Part of a small language model's weights.
Architecture: no biases in attention or MLP, untied embeddings.
Training: 260M tokens, 6931 steps.
MLP neurons of a small language model. Each row is named by its layer, matrix (gate and up: input weights) and neuron, and shows model dimensions 256-383. Each number is 500 + 40 x the weight over its row's rms, rounded and kept within 0 to 999. Numbers have three digits each. A neuron's up and down rows have the sign that makes its largest values positive.
A block is one neuron, or neurons of one layer that tend to fire together. After each block is what it responds to, as a language model described it from the Wikipedia text at the highest values.

L4.gate1008:415447485425600502464519493520537445564564502435478427449472513476458526532487513418543554420432469563468511464468452489482515461578479441476531548483524498512503570421460485488436513426521541500548462525467480506489565526506458520568524507499495445487505526492517514464455522549465495470479486520597440535555477464542579490510496529526519448497610518484484499442468474522498477483565
L4.up1008:529538469499475447494547488576543517551551551397502484484515534575475533486498585439429468431507509514570482495473499523535582446525514438475515579510505482484564490485461459456493478522481482486563486523542491503457454556486510516583493452408513542491510496611519555559498479535545551458466426487539517532513516496484479436511518481467499450484555482462479531495507518512513486457435
Responds to: Mid-number and mid-word fragments. Digit pieces inside numbers, usually right after a decimal point or thousands comma (19.5 mm, 40,000), plus incomplete word-start pieces like resp, th, mult.

L2.gate156:551554536471537559510540492506498495518588572572511434495483514452436356533513500495560484489516508584500520507478495625470436522430534489531527455461498618438458491458485449431546444500492502526497509520465552436529524495426529615512552536478535485539413479536497600518481513474495465494424498509438496447527483476525505527578533499505554490528427523478509479512454463473460523471506
L2.up156:521527499529542508531516518490497542475565521507554439508524581469447432555506494501554517453502469518493494510486504569461498532490437523512488493497437525515470539470535456456572491483495528527555507508506525481465496516411532550582531528514560498427460547529483589492529504438485484440459524445504445543535500424418471474514499533476595497511473478499484499457468472545477532492502
L2.gate207:571460510567507481474489521489539490519507520490533478430495466501469533481607489553534527461468516463482501548512513514559479459478538543451503448556458523523493453523560488474587572456511461550452501483513502484546516542454531520504513449489520498504440464602454509489479582494527441464542483446503549487532514518470440532540554521534471471527505425513436521510517542532540480468537
L2.up207:554523492568464420535499520456506531421472514522541470450506517508532437477535434536496447582495460496434555527495532529448538484481539512480496444579504484520515527554627477487562580441551515504456517481482538484504500521510484409560467516446551510545449507513542444511506563468482449473547483486558553491461513554512403448499453517535539486539526418568458488497569481495530524478476
L2.gate328:479430484537432457480460468497564517479517527564487467444519459465466484465432472519459522464539484630498477422529432492481466508507476492438389500553509481589497605526457529469487514510507561591460461515574539538558484419496529492482513494499505543499522526522538476483509523456520523445450530461492463469482514457559493430510507560478525511521436510520511492566489478506554475476488
L2.up328:478445527568464449405448555553539429469457547469528459392430457496456497481422451467430566535534492571443468496497472495500509550468447453467451435474425491537531545476490481504494526465540553538466511533463589556508525514484534516528425476514502473477458498481532510537488563467559501460467460449514522513501445454451486512542502516512459576522452485548519527493470487484498531489517
L2.gate345:511481551513544486488578462466477475460499450512636442426509501515540571485514470541493579546500488555492460462400496538507481501435430511564568516462512453461437524479543484547578529474501517495417492390477495485434502493532524539558480472467464503600484501571430457460518437452503516533445496492491559484481477446409489470582483497476520505517466506483451554481400493480543543534530
L2.up345:491487534546480506502511528434485489457539487539521476509463480482484486504509492515505458519432557494506522511444494501568476461511439523527540490446500498513568556545439471529490540411464470448562521522514386554461453503478506492472520549535469465439456507517570511456486493457575544484485473510492546487489520476497535500534509461448596609535454490412543518507472574454532466506459
L2.gate420:506459517512566541542511466497491483597502558533499444542474478497565435466512534491537460477615543580458421529442548553520584487467509504490531468535518518532527467515477562490481541517502507452548493511532504447503465505469424497446500471497479484470495476503571506514514475523529531469533520544518508515444559556471503487493503435522500520539460582483468475528505517525501487479536
L2.up420:479532512466566443466490507489423463477456544542585468515492375494502464412478474491525502506520496558527484557460506566467618489493496473526570485533526492467504475518562565489451525506440526519534535479526457486462475438545490517454528498490510517495481495566592493505507546484474514526526507592509469474432526571524554435492555495536462459505508568421548512506461467481500528547509
L2.gate724:439520499532488543483424545444501504475485487457507505457494464522471460531531500517482500556480493477537509505472503498512459525480504511490475545520433506560550414579512431503467548460534440492532454547539478469526457518425429526496539468469580494495528507570499564518487417514456440504511460521563516539457525471458582513563537520432551512491510467454440484506521467535505482500501
L2.up724:528543477437600415501465503489470526483510541498592429488561456526455521441559510486469549483512464560535496540506484469598474537483555501453580510509450487533492461496475474456504527445505468488546478566534524391489590439511474480516471475491477488525438488596492484489497535514540454437569469529508470527471526569482493525525493477447556533487502508620483453433479488472492524522503
L2.gate726:450442529526469485518503482524519483440516550523514498503526515439513498509566471487512589447516470456480495474546555547573525499499508477466525482542441467492550503464502500532470486469438532505521538543481500473552518506435555478468530569484541536463509518552496484459535511474557465517459559425532463517527523518514431470543470539527493537549530501534556527459457475479518515483539
L2.up726:502472489475513434501515444532510508469465516491462460522441531531484484508488432468488526489486566508572518542541349496451511465590572566427472492509485461473559467507595495479437507418494569493552444495485524530491506571476549465450508462429472509506503507567505532465548494513553488517555418511515527484514414478501526502477565467488509508451523522587607394420481578557533431528505
L2.gate779:529473508560527516466499502477475513466494537529512524511538516494560479483552461486501443446567546565518442556476519522519464495504432493472468496502485539507462464405484470538536459490543512484516472486506395524562488503571539435514515531493483494468456511484517447540524537467488423517490452511524419469464556514441598498509493491434528558477485427525530555461472545569500457460438
L2.up779:503492462454519473480536556474471546521480519478589524607501602502539494518505417457531523420565443531578472453431591510549563568459511506490476534471536607520532549490529486505569522442544547512472490496524495505521576441487533503458447539552577520494462475519465437450480504504453457536505503465460377521467530473489531544504459537445520527561495517510522557479508489573516490474518
Responds to: Percent sign in statistics. Fires mostly on % after figures in census and demographic text, such as 27.8% under 18; weaker on known in "also known as", such as, and infobox fields like Country.

L4.gate750:537519487501588539512486505505564463547466526548469473591491527508451495466500543440563504526458577569518441491459510519479458480540483456554430490465485432617509496491515415530549580421431535492497535456505475484468517485564541538479507503498475477487515440532537523533442495530443494496437470475494457459545518447452539496515472513475539495487513566520481552463530483538494524495627
L4.up750:528436498512479604487470491519535485505503552466486471432445478509525466492486510568476440512493556451519482451486394432563496516493539458561487440471476503543477465486456552574443524434424517446483510547482432436471475459495498546544475463479576530410462458494519534475529497481455529522539514530498520455506441472484539535473483466437481500504492493580477512515451461392475539602552
Responds to: Superlative and ranking words. Superlative endings and rank words such as biggest, shortest, top, best, most and first, usually after the, 's or a word stem like "bigg"; also scattered word fragments.

L2.gate53:473495519510469569419533454462496505492473497499607466505505496495458450461480503487529469448489595560430497475514491458583543543527513488469515486507521503574538445546487463452491523472546545449501481561532491466470550509531496479487442521519547434514478504505538422565571509493483511514453352459456466486490503451490463502473464470484453495568476476515479543470510487485529561590548
L2.up53:582476492513461540556496461460542506479486456482542487526482489471583549539533475475435501560499536501545540489532519454467553494454480488494506496497551458476497451492464544514510479495488481499475505519533419470484549519510522465440550524507515502493509452544442548476542488529483483467440486523495454527535536487455510531460480533459532500526506568479385456499584494456498535549460
L2.gate212:482517479554502522424483486470583573508491491511484451525525460540482492470615492475534514524499533500441546507526466456480494496544503529505525415479470471532515608448561506532479519541458477468507510576505424484499558532509442534445456560508548430483494478547529434539550488494554549522433447474513499503510425524475533539406491465507574503544518515514445544535467448536515528527488
L2.up212:571527491503445530506444479537542489492550490507454468488547519518551550494446498488573494498421479483498451470487435414484421533452484575544484523478472527508457538535572471516514555486484477564545531481476497519450509492465492511530473478474527587481487433459469451467524485468433430455494459541474522429554484522537486494431501481533513421468524506537522556449449499565601487469462
L2.gate308:487504522475484496516465544431506519543449510439482577430534508446477444486533553495513575517534429498526486492563531521519527456512487505613467496484466507527475454530525503490593504512534608483458507517582476520449505533499533484445477538436482488560519454513532531598524489497506531485499438533504521436532507495560565490511570548472489437489551472516459480528542473533558531542475
L2.up308:494534536498480474416480486494496474463571544500474472483482497506524470509480512529517605528446505420486434488478480464511558465432481504558454471538505510478491403601509513496560522513550552483490516474481503475503463477563561502576502501453524509569513445502455508514526505506465528497454430471451517463511547483467491543504500545541455403546495483466489534511516460464594518520445
L2.gate334:596475484546527457538499390464478518521456514445489450460427462507535497511497512498485533497430460553407482512519512600521482494476546511571459490463507572518549500440430456460512461500556556508499559592481545429509419457522487525523487490534605473488548464550491499514520531507426556532464531536522480437546476510523531477508492468511559444514449463509567550511498460467541513495509
L2.up334:441527537562483535509534440451526471545469517459475484466480501559517497478519423566472530476469493497489426564447499592485465543472467521543483507519541576508531504411498435495578480499543483516550554564451493469487468457507551533495496456494554471508521479523471489497532510527453571525449554588473529498474550535508510513499495475535548453512432468554489538497521508423536492460423
L2.gate422:524533547433473484510503538449568543432536475555495540489484506472547521535469549556480417490482514527462489508515448523485468456508480500542502458567428512478529521482522498428472445513529515474535542521468505489477551516446519544486466443459490456491516517505581490484420549444449450431526507506500532509594547407430466541509493511502499437499503468489557496524457519546411552501506
L2.up422:487498521513515501535489461461530564397419517465566488495490433482540530582524515474551577451547467535461469489492534656478515543442513511522461500490488504481513443450483461496545501405512477499499545414493463558522480515493448494524507532485499514512502583529462443471530492456399457466444489510495572533416475538467457573452531539486460573517474515539419470477511527428562491432529
L2.gate558:504576528437541559509454422561442457529505542438515513502417479504540534473549524438518471501510521506499514533582436496508501516504456590447497518487531610456490447529536539541492484591539518469524467511492466476529451571532531547506466501533496487525468502445472533498435472433520485548572518495478464522542497490503494520561563522492510504445462499530430528466520389451564546467479
L2.up558:477518509572528465465496520496531472507552553497397541475490459490568546523517498471562397527530525505513513499506525472464541574462497493473489477390536536535479489479505516491530471557486489522528516506524474497526505517532440568526519488586535472508511482551514580581518444512527507469527469552463441461499498498530507475476516474521516437502516462510399469442525456492514536546494
L2.gate639:527532458477487560480505487470572528514465452517501499522479551515455476474480472542546458443457514536510550499504491469480479502465507502477549417505533577501469540489518454500491523527541530522444475541539437509514505543513482495482541537510473472517510557512520436502500524587442512543565481561491552548583521440566463463451486480540485557544440510538479452482561500503452503498474
L2.up639:444570487516498477525517541471484506482488538428525569529508502489485549515527531497496476502464439483523497489520514546535522451506497561439586489455530532546490473556516526499508467612598491482460480516474471523559481482467453575498494571522463488491491527492466488526454450507492490436503549439441484565520508535439528514485506490465566540511477450491473503408468473563479493431499
L2.gate796:539504422502507445521470449530483497503517494500494507498495551516530497516498456516547507553501523495552542549536544525546566551513519501580493528499493473470526512478521536575481511473488507426596502549489417446474564569479480514429468523506507509419448404478492476479534530536490402526538486520540550504453492540438457518598509562525517407518554496480513502499505499445577478475480
L2.up796:490491497479465508509546476523493465483561476385498503488511420501541432519500481538480450534564581458462544586505473517451514526495504554504500513535476454438569438498487545552429459454489473491537473491490544446469555505526507571475486481499563512475552462474535464527507514502501431531478478528507563518540470449414467492509453546490542455506533508539503501525475520487494505537510
Responds to: Ordinal and sequence words. Ordinal and sequence words like first, second, third, last, final, mostly after the or a possessive in sports and career biographies; occasionally word-ending fragments.

L4.gate909:534543514501582471431524551467479518498498445549523427480501540526449460507490480513523508495465498542548524480570549521443540493533465446532495488573451514539411473509563533493530472482461533472460540544498459546527485492527518508525477512422495579588493498544487453544556467519560474551426530486536501484494535535451449481505447547471546530487483512489463450484449506464529536489430
L4.up909:523550539550499416479517512464563528514515400503543489487533481492493528549444571449475477534492488515519542509457436533543551484509494469594556556615460406445478486514494480488559507474492541509553454483475474483508558473593484517443498505536492492459478468476524523479450406459594510520509502544515508422482526625461531479513486519534482505522447532539554437482475573530542471483477
Responds to: Numeric continuations and clause breaks. Digits after a decimal point and percent signs in census or density figures (2.34, 0.40%, 13.22/km²), plus commas and conjunctions like "and", "that" where a clause continues.

L5.gate115:504522495429498569541536520590486534508461480506558484479456509551522499524509505499457523499469582499438504470479542514434531399496546558482588491384418549561492496531521496523443421476501477481441519526535494526427587483510427489373536464535501508545502465488425537525543536584514486564492517474543512417543429526507534486521464482471503452509495495577532511524480441517495480422450
L5.up115:495545444568515506525551477525526541483464545453518444506478497486466518528535487516471432516458424454450526484486502501511535519493448520547530441500462497416520526528477532514557504488518467444481478458491475509527469448471471523574528562461437485528500454489536536493501493494528457496482539464439572458480490405555549491502409439520470488411550496483477527558516498495468543509526
L5.gate178:511522442507552470558539475495440471524500453496510456484488465464524515513425491445517472488501475566496477549417538449491475445560487506502479539474528575529534520519500539477450543536432499581506473518478513485447504491623522591510435507434615476601438534467548552459561568525516515520470491547454510567515511558492483496482438553431478537562516435471463489475455460542510483436468
L5.up178:525525502495504522582446492471468481503475417446517538521494511537498530474413498490452537561517547535450477490444465509502461471514488493517492525584457572570552437542557536485475503520536480465498530491533543499472460478469514474502512503524589476580455500526504529485451573482480445501503510426502514506467512431489520464587494518503482492548468482507499543456468537509589505441544
L5.gate269:504419478484499570482538489478467470521503504480536499486534476477553466447557482555479530472527515492547452515549485494523514503545512442517459550496501554476533420495489518529505491498494476485474516460481463526455459476445473520446473506462429530491487531461535400425493471508527527486451471568517556502569473508500450523581530474541566528583508577497504476426552490449481506518522
L5.up269:506503561493466570430519469453494523460550506471484432484452612483563461488494517507451522531507570486480503453456585504564476511480474546522532545546548509511486530498538506495480466461534447513462532458445535529463511444534539549537546425508525507493383509488507499510489499528566488498522478453490501519481502495439514539497476478431431445491452475526493463400444485527507504500599
L5.gate508:534480444506568524530466521405530434565535562477468475473555515517522556511429471517535552464558472475483528447525388510500517417564496485579427542465436495550518429578570513482439486519571484447473462446499485492436483493477457487517459477442502552540493534460501390541489511480543579456473560467458457516500504487528516458465496559477541534466530497561509515482566473476523490471493
L5.up508:556446544449494553552503510497445450515414545512454415511430550461536519474477610547439472496484579440497538446478479506506489451500489457543509452485520512529501505482550503511532516502482504479519402438488477527501531524464489527409488542444480476501549531529530476501529571495464482421407502493381494525541448497398490440538544476496539401516492543463488481524552541504456560515452
L5.gate722:481516479600526512500557470483514490515471469485402434557515458511522521552439502566548463449436532505512505542475510533504538478545453443486491455475505568531574526481516437552504504482460505455517492474501400509493501524435480553501543523477476499458495535583453542494413556481518545421410463485456539410538493474465573475567512548501500534527492448522494474531532516600455491570438
L5.up722:597501445539462487454479518496529445491479508498565521458431492517482504547464453461487517466508452496520537509480439516527453498497486456545543493483505530507485572487436525504492412509511459488464418468525487567484567497511445531459460467463503563558561438443507514450470533504461491566441514478445453434510379508478486553447501536512530496495573497580445574471500457528540445558439
L5.gate916:540530498551464463535456504500514442528508561459476491505535478516446480450497525498490520499505507480455507491493525477533578451501465511571537459454560555580492512524461475444518541528535534578469510526519530526470464523497579579505503482412513499458505581516509511502474555495544539487506477487502535422405471522478568434505573596479467509448452476480487498459546443492459454528510
L5.up916:527550463519507482502481507501522611518558522495505516538463474491534543458463547430431486522519467487507570540498495467490514497535399511531490461469458474419488497560468491516500497534442550506483443521484442436475506450445525500528458506487533545488468573512499527436436600473487547480426522535481568480487519592467492511467451543465594434449459487497520532480510473497520456479566
L5.gate934:494500508488470484478499525523562538560516450552488520519499519478529473424559485573425455502476542492503463482543498483372522438550443494460504534525579461538551528488498431497519496456409495459445581490452432532485534582443519455536490552421498507559526431416512501456510554508516478531518536503441527500541446473501515519513515476448552458522417499509460429535483438565471504449530
L5.up934:491511515453535506503511406491537506448448493544495471474465521497510540545459485501523492516483446503495467408530491467535537586495443473513587475439514557485500480505485508422516498491502501530459463485482539522439545449439505491508498454545481484513509496494498488536496494444467476490524519470481536446550551419454470458422515539517521451510527543521532499466471449487519507428502
L5.gate958:567498473574533516495553531457533517558566455495455483507452501424436526474477463523454503481513482481439509422491447432502545518577472478461495489428457529506507478523564486510530563556504492480467508477536529550503506458500445548504558467461533473437516508445551477511449473487486509473501465510489493512500466567481549481493499499604500524500430498563532546529498430556465426443522
L5.up958:490576499532493520551500503565512534548479460518500496489451535456495473521533553522545515514515525498479509441426449515505531518491520556519498511484551554473544484516506468516495453457463523527456537478479472564548491450505483508499545520435475525461428537571480434554515506510451465491540475442528560490546467496479532412513478541557472483451505486498542521466448434460533427459532
Responds to: Quantity number onsets. First digit chunk of a number giving a measurement or count, often after about, approximately, more than, or in parenthesised unit conversions (4.8 km, 66 km, 20 cm).

L5.gate42:431532500533474418503504444512489516496461531504556464514472480565498506498523594517431526515470533509528524478551427454523436564471513562488447448519518487478528535482566525514472542544501566512548454489526495443472445499508504543501503460495534535453486458512500532555499496510477496460551479522542483451490558537490463489508595502437517375506565504534443522521470490501512553487504
L5.up42:472507531504468471519452469491511505520518522466472485484496510475501535491472539474504465514518546441482475512493525496576461478522515528532441565549461597457518504492583520521460459490457513516537434516466581484430562528536492481484488491473496517560506487469555502517517506531537540486434495549457469538469462487565428516510562578552472517503498526588452544516499512469546462440563
L5.gate146:516497526474551482510471525453508455547550516512437433604471432455475518486511530515420583470533523551499516506483469522529493477534474452454488531596519564526490465503510466505511475493401489494457409536551520460530464433545438505507548499529506474523516520409529514570480482571377529533482458451474520516554503512465478491525537491474525548561567492543533487502496462532480477515521
L5.up146:438455457576531475505586462528475447528464484478522523469529449555484506461539465448474507489530529533505457559557481405439452535515540502420429452453501443513463479510547463529474528582531473502554497526418525473461522507454515464491558539482564502555530554482528483461463509588465432487488478555541493589490498508448538481498481525535487601598481445553505510507486492485547439455511
L5.gate378:470432482493499540496559491544540470609567477423459522516512392491467564521460360499455462522571449552468469490478488439466509492503507502479493515472445577525511448490503451531472497513421479475523572469477532521464525505524488561494497472443504423516448506506519497532473462552476495480499500541480505494598470430508485474507473477457595524542584559501493491480481466463476420532565
L5.up378:438475540512521471508551501465538466534511467474462432474538523538546503489559520504435562502478410432458518468518530478469541443485489484456508537462495464528536480500529530578461530483490484558424519472514546525487513403551557521528435503469446446455426507519531533519540532512437471564436433575464535465489501519498553421439513503486499494501505497520460571470471415512551461489500
L5.gate457:484527424512571472478501462476527455509528461537564566501528454540508478525425453563510511483534473456487491490498490504525410486515517524464513459504510516488368494444446455482498501547501518457456531499524532504545462499495463502449530493521496557462516447506468467484511472541473465438491554536448558531507430445517483497513483506530541536519565452485485433552434476519525528478528
L5.up457:518456483497524505530529488490497494573464480500522533461472413503467500477442502489419545502479475475502466490503489507483501483374539507458474506472586513510545479491507484507483548517511485505444468531503510540494569499549447448520561453466487514498476477559474460607399514542471471467498509544517523507487521546419482470593471484502508502469554525564456538468482483558494470523561
L5.gate472:535547526565461472426510536497550470515564511469558558533500427572504527499504532525524505460495444572494555565557523499531463407553488509491439501489434490501453495461476487463504566495456569527569483578463498540416470471479549493531339525489428537486411501506491450446538539527498487477507530549564450488476552561516476468426488459481528545494531551551430525500487452489454488498536
L5.up472:508480536547505472427539471472465499470481545506518523623480549475473480534457468500487531528468421472537554551512536521556516460524531559504471507513541489473485454528581503524472482431519531509507482520507480498464514500545537498484495471495436543468446505517553473512474509499459514362492439555548534534548488500537463546504423472500538479513517543529510484557512515515595482421539
L5.gate815:435468480540537448523507437493515468510473500562520498480549466432524526494465437513456478487484505544514500554559494488527414500388565504540489559489503537533476520449493461507494571498468500471477505534480560521445564491516548497594487510492529483522493486524530505505471564528493467484501480543437520533476467512506481550545466558492538491548536444530437526467509529472474504460556
L5.up815:522472521478526459459409472472520449421436448478542509509391552523528466461452440487546505471547438476548463504494447488530451483561423530487504517524487525539498542409530470520488486531378471517481477529530476492492501486492502462513559521448518485540556386476435459514410445534444534513551491500481485589453470469522484471481525486509452466513471519471458531478502525475513481467505
L5.gate853:451501468471495409530529567450501523515468495484537488546501449454449448486480538486635493488441501532433470518467539525628551460437522580527538534506500526573494410482524532509484559570480447554517478548476442506521567469521492503489519529430567549489439512488524491564536494477504483459526476520575539480458508476495447479514436530426499415478465504549487529510491483533518562482549
L5.up853:526449504520538520546479469542512527451529464528507442557487455481500527434428386502472503513532465475460454562549530526502520479485489506485545430485564474500497449523438466505483558518396500543479450502495440529517467491456512460444502497463506463456489452590463508543441537507516458432503476554493520475515580465522532497578480406482522419514544534597496508493513481543539570461569
L5.gate932:550529488504500489501531439463579464487473388461522471465606544525532550469492448472473525472555525560496517477515448429488468483552525561446469551467515568564491458498466432510449423505517494566506544536485500468519560530438578550471479527439504445537470522527526448544549508556481477485473454442524462509574431555550476515522459516460494484532474404465492506471526495477568482504485
L5.up932:494502474440507483453505442564420514470542572511502474405503505528457520474511520492474505587542525485465534498517506554490474475465490640489434431438536531512461503486484525469427460496434532532470400519497492497472539515521481574465482553487532586544519449508464463495464478510519534411528512489495567483450550526452442455494487468445471443485508472507487501451522504490438542509561
Responds to: Ordinal and quantity words. Ordinal suffixes and number words before a noun, strongest on the -th in ordinal centuries and years, e.g. fourteenth century, 20th, 100th; also several, other, four, -est.